From a checkpoint of a small transformer trained on Wikipedia.
Size: width 256, 4 heads of 64, vocabulary 2870.
Architecture: RMSNorm before each block, rotary positions, no biases in attention or MLP, tied embeddings, normalized queries and keys.
MLP neurons of a small language model. Each row is named by its layer, matrix (gate and up: input weights) and neuron, and shows model dimensions 0-127. Each number is 500 + 40 x the weight over its row's rms, rounded and kept within 0 to 999. Numbers have three digits each. A neuron's up and down rows have the sign that makes its largest values positive.
A block is one neuron, or neurons of one layer that tend to fire together. After each block is what it responds to, as a language model described it from the Wikipedia text at the highest values.

L3.gate587:475423478524479507496472475465451523549442534517503512550537493478546462480513466475527611526576477503492490557529472542466524503522469456421468466435477531491490506483518463467567510475493461529472456511505505530523496454486494579465453536458591539543505548518442482568517467543512531519494595489527572510480539493422494498490533533527430500521455551464517474528528510501473564523446
L3.up587:532489479510516521545517502466517576512548468466490523490551547483522495401487509468499512521547434608457460503531506494542467480488513460530482539468460426419519508467471507511514501508519456449545439534487519494526433472513527507448524502472516474554550524499450468518480505492493426511550556439516552488461439574482564452501509500406528477519480582493508490531523446474384575565518
Given-name completion pieces

L4.gate251:517589471448512582509533515485539508446480464490523509579527472427482529451523485512595459539495543568539443495534509555494470547560418497528552503566468519490524518483450496553571535500468568472475541525515443511500413442483513524527521511535519537481481477487509459447486567465461453552526469506466479476498501501475492518529561528424513540473484449448460515501490508515462463553511
L4.up251:493463478546528496544483497412539483505473445448512484488538456520494516494460465520471495500558537515426462587500494531515480438569566490541497466526528541479428551513502457545506440553454495430473483481488474398504459563406509473495463479404552500524469464506478489467498463537477479606522528534551496525463494493508433518520446508503494505539458535488524497530526492507525503569496
L4.gate417:582534527552517467534451496435597538546505433432527476496508604502498469495529483464564519456496493540497510417457551513490458548600489436483525521485447533471438516514568465580514485559471509457477496501547478465493481488618465493521431537488581509444477557506494514518516473454538504542482464509512489468491477557478479533551529463517420478539471490462521480518479540517481455496519
L4.up417:553491551479489525549500424434512564494518432497541480488524507426511509470502519503485524546497565540531471532517466612548499576498513527505469512442536518468473452560502528559454529519382491510489476511467478502552450496571524499505521514517487550519538489508578516474520484466495526472477487541556478508488459524529525559540454504456497483500496432454537498551491522513491516470477
L4.gate535:548523496450567529496473443434509494493512454510435514496525503522477497444497534496485529495509526466527436523456513446515476527468563506542493464495554466539485510538516508565502490445517515485438538507468516570518462505557489517431562521508470487613555544472535481512510503475481538513466557536568452505435458568513564467538549526462494527480473529492566457461555513485435492477523
L4.up535:525488497518440521480477532521442512552456492504526486467385515518524448537497538498484512455469538484495543464505521469557556507570526443529448487532502495527523488498512564484461543424428484458510471480513521432483500444478531493475440525455497547555515472469495510558492469476482433566459546431499543454520561497446464468489477537525509518442529557551513466531550488530510633457454
L4.gate609:496460451448567557522552529506500482466535493474542461497522560492572523575549422531488558503490428561469440550555504584534533490519464441533509491500483498539530495572477512502513500448378467537471438460447524496507524481533526511479427510476512532507473524447496508481464526464460452496523558485493509476517558470490558473618502464519495516525507494424609478541452487441487562465483
L4.up609:573449504466504528570530495450509527519435508528534513477465529509583475506451522506432577530528463440549456489523507449563441511501418451446469474446551525456469508511542558498496455506444531525529439563520490500421485454561542482528464450442535490528507500553535503523511525454530465479499557503543545515490518534491528554527580455508429522514511479425538514481427543461479580446496
Punctuation after proper names

L5.gate116:544533461510503457526538493453459512522421423455473516506513548519510489461499527530468480494487497498505528439505462480625444542530490472519513470571460565487472495491511563497453489460547499512447554505544436522607515525464509511392468468443527472529509509514471473530488451566491485458507556477505523536496534517544484540490522495480448610525485488521473550494594474577502515525504
L5.up116:540446521519559501464588520476483471498472536529530452514500544499476554551524542475511460510473473561510465503451528569495478541510501476518462504467471499530469434446471447546467455496464495487423515507436483504517571604531537461479505529477558464509525464455511518506483497565434466490494506495515489530499481470520467471515551456572411607476525537489519500533570508484517582486550
L5.gate140:525486474535616490505453518537461548472508471491500481518522457559460443545533566487482469576455491495450536504501505592563457455510437550580551546470468493581489479496410500474533466439484487449480509473482503502502477485519469487492418502496446515488551468421470461548522473540446463513428487480507495448516562526530589529481490472458493450448529501484540469604583514526455456498507
L5.up140:481524445444464521481570492536511515576528477524551484489523441446478557407571513564515505546467541502481514505512518480482515416555443478453451455489526549568498498510401537475553505493433479560511430491537418517536496540512516570526526445475492474530520521529476461459427486462460427501437503483531448518546442514498441411589490481497535507443507472481459496509450459452497500472488
L5.gate155:532528464518533481469514498485464521574503535534533576542573569497439479492467463450492446480424504527510448483534538539524493506509493558473480493437480486521509529479512416585546510442446452515411500518499415505474446460497510521475520552492533530553467504563524557517477536446494535466463480457518567511456553480532582454502554510520502526432499581451521458531575527526551538492491
L5.up155:515505455484519557491573453524558454527500517487487433518397514497490556511457491481534456453509514524468493507522452520493555524567480496428452428521538502510461541531499489530470535465454556494511415533462500545519453547519549529442526509466533514526471534543464500506452482504490517453494482532467487531443491512504391518514434475557486488494467546501460479464579457477524455539495
L5.gate163:554525536478531505531567448526467503490500472444510519547477495507528536478438495473502566490540499497491387482521437532534560540524475598438559488449548478470541561564480520526501541473464559476558413531476468557474527499531472448523437520562519537453525514497498526512557484516532491504498498461503544502611560466468468406496444494491472518461512455522487446465494472522524469525457
L5.up163:461523452596532464504559492510497470463542444483463574537440437564541506484421470449457527438501537457427492532516526505491481549582431536496556533499567524483518545545484592506495527522515451565474488498540478569498481494486549577530566561505514542503501468510541544478495478517506541485443484490480569455517555480508530516559519479492544519426461473475531400485518511482494548499505
L5.gate224:500534488441503526440513447500512507502540472502568504486468517499499489506508517415528501418466532525484419542477505469501538511507536470434501604451509501475538557488501481563481503462495480510493536415572517474524407520464534570485558494464519542567468494566454498437554530581503534573453503479517515510459564526448432491470412490467457473496464557527501488496495508524515497520481
L5.up224:516460432502487519507459556524505502514588571489583525499531512508493459546511534509511554496516513462581474555494521509561504520536488411490474515498486583548482518530504479487476554440550531507417422519552497475492475507468542474571430538545495519518582438493469536541464458475469492493502495509499513475500501478495505417517496392507458540473572510469443494557479467456426567466538
L5.gate271:553460464469501518565499523472526511434497472498470507573523440478496480464483528404556553576494554507448448545582511497486492459560488441492521453432466539447405469512485456535456529497413497483562466560509435500468436517551504462510545437549557524554493502537532508512519496526479482531445511496532425483538527467496481437419540470507463483522406487561534506575530480491436470510485
L5.up271:549527492543483532648482553487513496486470488497492529522470436553523524554466446475546471506494544423503472500504435488555481544497496454473531431437546516527534476599435498548556450528477502560581535466519456431487549440497492522495472553446468538492480489481481479492496502483548613533455445500443520535533490489482474493508510502443390495472495524483465461515602453523528544424511
L5.gate333:590396453498531532453515495385480524542564462520474557480511501473525568527488436562488474510475523493505431449473535535506486527577542551445531482547484491434512487476508510570511532475434528544477524480459537476513534460456557443554530446436435583522534475484427522559502539506457495490529436534490535464515552512526485464554428474552445502521492576513399515561547500519519546479507
L5.up333:520483459552518515549534535408516556550489516476521515515469494572515537483490469528560484467464569515547427473530486519463535549543529522558483449494494518547427447457508559447438538459522500454486483506450518534488485509499563490537477475496519524417522390502563556534553442542493511471489527535356514477460466464549449543546510441507478490525513516447523506471522544481477488483498
L5.gate422:503454498511531504519544541450503448516497511501541501512509539534391445532481485451519507472462476543497509517527535526512467484448476414458490436540478492457511536534457486541439453551520500477522469495469520448579411457482587498450514463490518479555520478498457490425455552436489444533451546469513477564421515498534533467473593487504477565566440469560459523488548522527535595557505
L5.up422:474513483555562494552562482476430491469530442516521434453527514476427438516554475488500490473471488478453526507526484517449481513481467500507552445484508579428509486529415576499573472484458549560499564507449459521503527501482529499461489493479498489558552584418496512530494504443530517468481482483459464528600502466557490548532499474436528529491428502473457494506585498479436447607521
L5.gate445:537442526489560495506555485498489578461471502583502491491553471477481542462534498484492548521481468539456529494494525501524536491547487593534476447505534485475475512474438488516543499516547488507491493515537536496504459455454530513576504515632551584503473569487499541497475428492479475484482456547527471498470535526520530490487474431456532522568489464461514516494516497490477549534509
L5.up445:496498476492484508497586477465519520529541484589476470568480532491458526432406470511491426499465458495457472548469510528561567426553450502540453499462519482459520488420495494571502511529529408499444521471518501483553464498438431564478452416467552454434454522533499447504508427526453533562523516477535416492510508459487441450474470481567470481553515494499511485493503516451536515597505
L5.gate485:499569479439531487522493509563522576479466515477450486485500587428499533458493511522532485568494454491541462522519523571502442574530470448463538558473492558439514486516520471511530461505488380465396483500517504481522478522517504459558537435437601506504446480548506510523511464515469551424546455522558531530440463461461548474533485560460491500442520542468516517494405528452553481474459
L5.up485:486495473488583461544479467515469469473544493525460504561501502446442499499460490521546481497559503526463431483518441512511500540525528538546512504502474536478518392470516511474520486433447533495438487426508468466497495483416547527526497484469518436509470430481497530450453478497557487408500531428552472502444548562528475488447442503562465553509445590493519484563467480509469485466470
L5.gate514:526504422486523544514626499474444557508464490427502504555531501493517491436480478629522464567430569406401487505517501580527510434503497533472474455489509450530493578572527530449456467491511479550471505513467505557577492448490539521440557439526541520511390541454507449549523521468483476415420461493493508520543512497429484504504461513497498565533464508458576590578544445498453556525507
L5.up514:588564526529535522489492518516503562543551533434508513484501522516529397539520579534501518486418484514471456537429536454497488515466486516466409380499433581453493533455508504459470545429408502462462508500486470486513550570581510468565551440469457514479463485560526492465474509488523479481521553520494546466494530542463469474482465456519453528521496585484511566521521561456488483455580
L5.gate549:550414474452441504528513430479474535533517540499586487426460503509444537460504511470459524544467494466468477511495468537477547503464509509498562456525517505515498541580464486493433505511478558458592491497391529488478477481542444531494434448449560513503518541453458423514485492507475505598501505519454478500492488502530508629524504487507482550481499517501463465535555451495512488438471
L5.up549:558427431515517501442483512436523523509551484505473435487463525560483537458557520485482529530463476533528441537519499530614455472473534536535498489493455517533542510466451502454486475474475515494492446408471514521511477485474529536427503512432439503485502572503482497457566485537517482510497540452538464493512456579513520513493516493488450557497490507485550519482543570414546572486493
L5.gate567:571488427532494540487468549510498481483499546469514449513539505515464496493527481538553530527543530523438507542431497528487509533490415539501459468494437559516500494501423533522451556493436480504428469405499457510510563483557579539525560462480537557552507538471498431489436477492481542494536504417517487577498481513486507467491528522578509468574508480540508512479587489464463543529515
L5.up567:544525428462497564427547494632512535482445444520419477534515418487482552469471588461531539548446485469592478497478496529503538528446561543535498470477471576552530477459511481505499492487481510495483484480572491422531474504459527491502521498450522554500465512528487502430505511508462579511510450449550448454468447522465470511536493545475472446465414497493538487487550541491464463419456
L5.gate611:571501471483489562529527584524517487470561478462563445514441533493485498575393501556520522499507509545483402522482525489517487541489446557504455429485477536444535508564390449550526499461464518512502454527445432453507528483480497433497530500459555454499460557537577505439489473457444454445500477497516546500478507469468536502513460513540474491601502559449516446571541403485409575526555
L5.up611:536443450510510520556579520478505542451497523466532502474489471442456471533481495537464497500517539479493505530463424526409466471489495574545552402504463563499482526529457540563517535457451478520445416484442519494509509466531540539479535486485540484507491529470499520506513501511470511545483526494500569523543485508522435513501492463495454545503449555436482499541510447515495569504513
L5.gate645:448502539452536536512516490455479499520538482497467515517481476459436549542480502469461418546390511475490525520563505484530465520513509446440560471481593502439491552572541569556491526545406552472462513394509484511609498551498518558503472474477442479535531521510438460507456536450486511507487497473531561537532543481473518504538512441520459484501493497502481523497530439499465512503534
L5.up645:529527512488540512466509458577479510623541566477448493567527519590435412528428537442540478541416504527527442485525530503503486487514508452495503514450489448516471526501512566523432497436499499496514461475538479591504433502536477520507538445468519487553489513504498462455484448427522510503556510444542449513532489473493521458527525463529465486496541576487470539465567517490587514466555
L5.gate661:540531448536550476458452388566462444507508496472434448535500517508535446476519433451491508467443422487485488524518476546466512552566525450463426449512502510477501557464525476562459501497439452482434466487456443461511536542501481518462560451476544506499516557393437446462500514517519411522462509504522533553472553461519464531530462595521509535563458552486493495537548498534525518522473
L5.up661:518512535522539541492549536473499466537527485498444399556575497545418514561447562490554483495511464519491548493498517536530512552471513507535540517498470512481496496485445515560477446526428442511526513405474438532498492513508451526514523452402498499513536508517503513508407508517420500479492489533503515536534502492506408533521489490522483511561514618570509483573582444529517582537565
Comma after noun phrase

L3.gate638:528440520476482548534549525491525493520570533533458505474519523541482536429469506469511484523479431587454499539483546556447490473490515495525539408528526489448542493535451544579448504535455462502503463518505496442483519506456532493554544506547510439481533533501497498430493533447355537515448496498488515536469502518526454520521511498530528479539495526496567525523489510462432486502589
L3.up638:462516521525530476498470533514448543557510524534583480491483600477505510545502578518503566508471501520527501491553515498432481467505494578414487480524492504479549481594444557432483472443492533504479473489521445598432562476533558530464514482458491506433535488521468434498459527517472548520547487516485503562567535532411525457531508538494437421540442544430514498545507565537481474414498
Clause-ending commas

L5.gate25:557443441443474477534535487523454542533462585544435532469446468497580522526520507489412560482414514468531520450464525469508531509530452479478487477473482451512557551487514519501368507599516504534499506423485531474517583461447481504417507484416547460473584530551462455571478531494468506515480547436527482530442500502547535487459458446510465477482500524503530467522460484523492493503513
L5.up25:495460400518515555448464520496514528534552468538470471497501455493507535486454452505519525590527474485526480542466506495488499470446503401481563479449524518462526466479505436506488533438550505478531451497464485510530498550476471444463534442475550501481557519517464437542572529566455477473537605523450471513520426499536513500450482462558480517470522536459513587475527499532500522452521
L5.gate118:523450529547524525530531490432484554546463410457487471481493533536482496517525533480541579485512492478497503458441475495480492522500567422457476535510594427501584469526502477486529502504525496442419420518465502496507444458492493527500573556567505592480469507526496543527509445580529439505438526484444545498541458533539604542444475517501519450502472543522540513501514474502461453472521
L5.up118:415512496529511572478493461444461442476512438504506482442509456549427536516490539466486585554539557535483456506503437511484463483510513492473457550435451504475530467519463538545510467482524545469495460482509527464447544508543419496510552506534540543490453534506456477473536489538466433455504561582463467533509462467456453557463526521583443558513487551487436493499472511495507464543470
L5.gate255:461466466473475415516503513467502413549431507538444453574457510434566485469524470473481541509479492450512461522433508550523513447544513595512464447483447557453502479522476492499568404402516549487433471525520541568512499511493484540492508442480516462506556527563488482433537484548454463542496492461507499550464459450503511479551508527484461494515467450438518395416457545515431510430438
L5.up255:499543470472542515479477517481524469476499500510462500481495410468517527506496496453520518480531489556456461474521470497521452457544543478552521429499491539405506542447518501512487435462458502541483493522445459452459486534486501546526547525531437551457544480615584505552463467525426506430484518520558530416506522531378513499486510532473458455572483469514505486525547452520405504534518
L5.gate260:546439475495497464564524490525554493486398499501471542542528391502481517483486468474449509513466425529394430467491552505517484489470502505511490470469434516403475515541487432583486505562511465530538457473505595634495492473467482442480503470483531568524531517514450504501538458495492449444495549480508495419542460513504496496490478549460462477531438508459525472436526515468445459505450
L5.up260:522461498483501554517523563409571411422515462506443487541474445487525521507505505494452522495500496455513520552528531508516543517472501523475540488494512531448497544572451473577533541547493497586470428452505547490518550448507517593425503476486539498461536508506522501593549517451480442480536617454475514479497524479485445518501473498512413544435526524408480442562510483528570473521533
L5.gate332:518483522497501584538400429501437482483493482538477512473482540488510485463530506487562527539523518537526450551428464403533542542433520485556460555555459466540476560489441480578500507507530459486517506426450504508468486428442506537509481471458508517508503483480502479571491483483469504459490508546466483550502504491431526460532507578551516477560552506491475455536477480525513557524450
L5.up332:577475532479496518496435447509491489466485483509493579501518506528482445511486466561497499543508585477510488455476507536439532380469454498512457460570545545493454507446486522583475456483529422393494531497447534469540513470409543466455528502486490545490582418481472512526513470543480491483532507522473520430538506554410472544531439581545509479449556498496479450502528509520458532483519
L5.gate345:491519465469413523549545473420414539490523495501507472483472575448517510525450544486345527546482520550415474535506471479542490553522475509449503483531477534430397455541551541567506500514479502428502499511528483506528519507527473552559506445487554480474547506505522435482510443423540552485479502434481529528476480458542505532523500526501478539492510453453533495528453511510516538459539
L5.up345:453509562402469443503480502496418486540545423585500433511534553463521533475553571479450486496480496453503469495494473492557556479412451471506390448473520503459527474454515435490548510528474462550533522484506579534573520479470512479490587489538519506502485567476521494477548426526532480453430469493546502517493478475555423561391493559486499502528471538443483454480462511513542474475524
L5.gate402:538533452573478567460521477467485469514558511495480548615470472505569490454480516500506562536443551461509489544532479532569500472463440474454549457491475477504492502466454471550490530466491419466555531522430492472481548497447450511480470456505526530456490618433456390558470537518439458489548556507520467505506500503484465595438471522482567525486487484439551443489471517537532579517517
L5.up402:543462463549535528540446506534523471489546556559432497503510503522516520540483509421481438535487476542505423494502580517456491504534559542509535507435461486458559537535496483532435416434494490536518534510485531516539478468484509438470489399450584455501489571487502476554509452505543373516476561542496472489465562459500518482412565548576529530470538518474556536532527452458473566556440
L5.gate418:585491447481517563498518526410490514567512493420419544456496485514436467555526508485513456536441539539526548566513472581488468510487470471584537411541525552571479519481479499453521516510424511478481488507549447456504563484501515550429570502485489562586480391489504517461528557485523460510526527520500528526476496523458514541526503507496497519472506493475536500506521465550534422524496
L5.up418:471448576511507447507482462406535530489457475499499458466491608511448510542546517539502492494477537549463543417588486520433448520500540520463459489589521506505553476483536486448580542531506501472536479487443480522437505496483482553511547567488515553556514428430519508449527491540529507519507531466486465507472475397528464414544557469498452572456510540502502551483560510551543475516510
L5.gate420:484476528490517478566459582467452533498439530502527472552417503493555488444556434457526504422453474583458499552435425520602546501449445531505520498467516527488535488447519469524457462476547497510531486566453477510513539526450476478502511444509554498433475445490472502560503521519423505492514512516518515522453486531481502457540476449524497546516512476509524503552504499521529518544436
L5.up420:513420480390453488510500561545461456513454461556492440451488508535472516453571471496509479502527493447459565472470462437581482484497488448598588527462520517426551549539527507548464473528494464571562508460430470497524528499437427509492517469477559544542511484442505534544537482513462438508511543485455510501514461535523401549499445491502535430435451531527482573529525499543426491450516
L5.gate448:585466534485491477553500502461484488530436535509520447496535484528563533493416507540535535548491535561472444535598528479565435484540609524516509460451501532458546506577471528516550536486477418516523504502463498553491546567571453482521486493459533520514480469487488460511511504480572520490445523502487528500496537494451560524575506481572471436467542505584496527484533415515533575515551
L5.up448:469451509444495548557513548460454539501505470457458532421489453487503537486562449490498530462522559434510556510539541537469488549446473487522525524539458516507467532461532468484473529474538473500547408491445478452483458499528463516409436518535504531487466485507557583509595483475468449483465499524478507529490513531566550546490465495496518552448483481513526540498596508508473570466526
L5.gate481:525521515470516512520511497421522512444400478463463492502524505522482528507511464564510460491530503532481515465499502522537513475499467403523471472550508573490473428499443582489564489496572448498530525477447488514495524475504506614466440579491546502474494474450519540536489448556513501433576609499484496465456525516552534500478549518516454504494523520472483603471548464549529529427460
L5.up481:477470530460493453499475499506541475559514475506455493471531461451505487482562485461557523529500498514469499513519535475514418448559557404474502543539521560517485523510581566486516532567529532471509487446598528566441443483488541554486569515527451502506550508448503524483505515532513503480590507504483480511480500567488470546503516556496539449505508457534520544436550474515456506467430
L5.gate482:564513560499448539566487466500495532496442525436541529526482539503489426415531542485472475535485435475572442495495505537477474456532476520574497578502539452440487529472481421442475478485557486528471542568474531531443528500498536533522562503459552535502501567461555565510489463545559434477459520504498547469512496524504560525518478502464515420479504479407475526489498421511505575477547
L5.up482:386434475548543528509531460471486494502512540529503467462484531505459510525540520515419446425498410552578436519522524463548494477498505442450491531471467480472447445447488509522505544520415505488515480487521507505442502460548414492530467561499556562565595430495535595473421493521486471528470503490504534446497490564547441490471494490463503503467508477440502560539614540494484476501478
L5.gate586:487464540487506474552499562463509473538439514510440523433474509566471539419512435530515475504518507431393588501560489489525433495540468482506515495525571534466517513494509490506467548581519501488465530488512436607471513503450492531463521495493465475520487519517510482485537546500497496501565628538484542481477515533527476539473445589495462444481471588553571580514518462485472511542442
L5.up586:518528535499490482479495511501500466526508478555509457479546470544491424485519486520448543426554527524479474458535449516524501482490568479510513522536559486512489424577516530497576450470549462448508557529528500551523478476530527507492480466511525511458450470473491590448513555448535496471501525475439434580438496560525526444487519527520506453533474469454502576467548505537490517398447
L5.gate594:506443511489565495503459444476551533446467536567476519500473457484536473445508505554488497508444421517483483489540510482574476510429569464495454557488527510477538536458474456502442469509509452495509484489429548583494527480489551485425519537546521513493567529523419599557525474568526441491528540411441580480525431517472534482498518589542473478468475491466560549512523511468441497401468
L5.up594:526427483500521544545489548516558492487504442538510515471502485421537472494519456441478565537499402552425487527427505450517477500432508437481517506523495480420467534480432482534508462482490476450428465496509464529532475479482423543489481541494468483483529503561471504486540511535499524488544555546485571502460502464495488513482491529501461476504426600499489535541576539470483542565468
L5.gate604:546478510509434557506502444498472470524524466441498508539530457459522456427523534453475470462499473556559454516496487449516430526489519491441477517525477486453523515619536459505452525477481527400534469555528551438542549575503505538520525422475532469513623470487530441507550466426478439484465524435539505532458487528389579588440542546548536519454522498489470467518550524525504434527510
L5.up604:383488452531480483396519530433456541508576458576399538557443534569565543515545516512450505471409471510501454484477457501477539487496506490460447503510504560493488477470544501530485508563536463562554481505460528556508496493456491535504472526483472507460499558520455473595448435532509468521526571475544506513535513531441524471513586522483516487537494383466576465486541478551540524521413
L5.gate636:471519477462447522535527488488548499483552519486496464505467480549642541435512529494533529474476408481394449449482464586578432513548480454528461516553503511429487503531491488479482571504534493568477490477471529483477548433551495517502428506514502560520557463447486550571509501515554484540532512464528515441476510445466504599500506580575461474520475425504560494497514522448535481460526
L5.up636:449468509429483527510450522538532475487491537530478531350524521457514493460491488525480517367482495507460491501508578537479535470510502536515488468505505495487532438519466537455548565467475507540467521433489565464536469461570526395572514509513495534448508431519476507456468437468511509503501525449551560504520511519529467538488459461502571506545473538467486514480531535479449553479515
Personal name middle tokens

L4.gate213:540471515521462469500515505483465534455457538514439484454512492452497482417504475506496539469502417515449479464514508500531500479550613438547494616474456482439494529479415420551525503449455486537469475542515539510515450507498454488528491525478488478517518512548508532459527545510520501482469502534533591475484419549469472517565467503471373522467459580441509517514518528434480441476511
L4.up213:539531522570543522535505490454605497505471503465482504520543531450563487540454480497520502388463417500425491506477443552512469472513541465497450459485431545473490452496477521469486479543544430462511516457502466531467472461518546511452622578491518523515510521513468488553542439456500452540536529580489466508505404518538501511534458499522457481540446549500527504528576505536533568494515
L4.gate255:629544493510534513492517475560531493473533501518468497473498494500449520488469519469483503458472523534582464539484476533534498539486514532542436441480484465431520507501453476568511608464520456462522507463547478606571528550515461503382506487491551508524538462432498519449486521535516443458494564495466521474461538431453493444507503547501461437486441540530424549551485520468478552477548
L4.up255:510503554497498561489496445492554513523470428472476549459501529480532440501512499504654428480428506521464480518486494549486549522491505527502479493477454518448486427487513432496495479455480578545595496550445420477554501498543537460513497510534485538473551556417474459450470487457483507479557495481518515372421509486546450508457433545515524461484553550505426549509474491481540529489533
L4.gate624:466475519485528495453543542485473530498418483520478584521476517450465468620528495528643531508518492510485551468483497504519516441500497527484492472508550500540474534543467535430508511479512557434512499562522463513483475459510479530498515491458574526512549483527467485552514448498536520452538467499441443409507455529563512519475502465447453474435480465434515480495550478521499526469433
L4.up624:565508525475445534392520478474490525526446447501487575569470538478438521472567570507510466576517524439477476562469546495518462519465478454499472548478456455528558468399451514517535409496482460526530480536515512510581505458516604511489551545456533500499543527419487472516517416535534364537519440542512488502549486449462489460572464486460557531478479528486547445504485475500495589521510
L4.gate639:534498506542550545511515570476434541490448525509578523559466489481504569507463507499493515499525455476500561516409501512517421480495509554522529525474548485434528443514539444474495506538517422469532538491528540500570512499458469506476487487524541481546450431390488522452493532411524493507467572500486511496506534482496522550531546512503480553506510465536462480505508533497592485500359
L4.up639:605489493516457599531519518504499533508497569596500480451465538524424543553520438529549473528546470463430492515458574521496492489446453492463529534494592554478531483465474478532551471573513435507424574514600548452466503520506473485471546471527587536499416501441479502485578540454572458486512601440573437485497535521518478545498526508536513505509511485486490525525564494515577419515423
Mid-word name fragments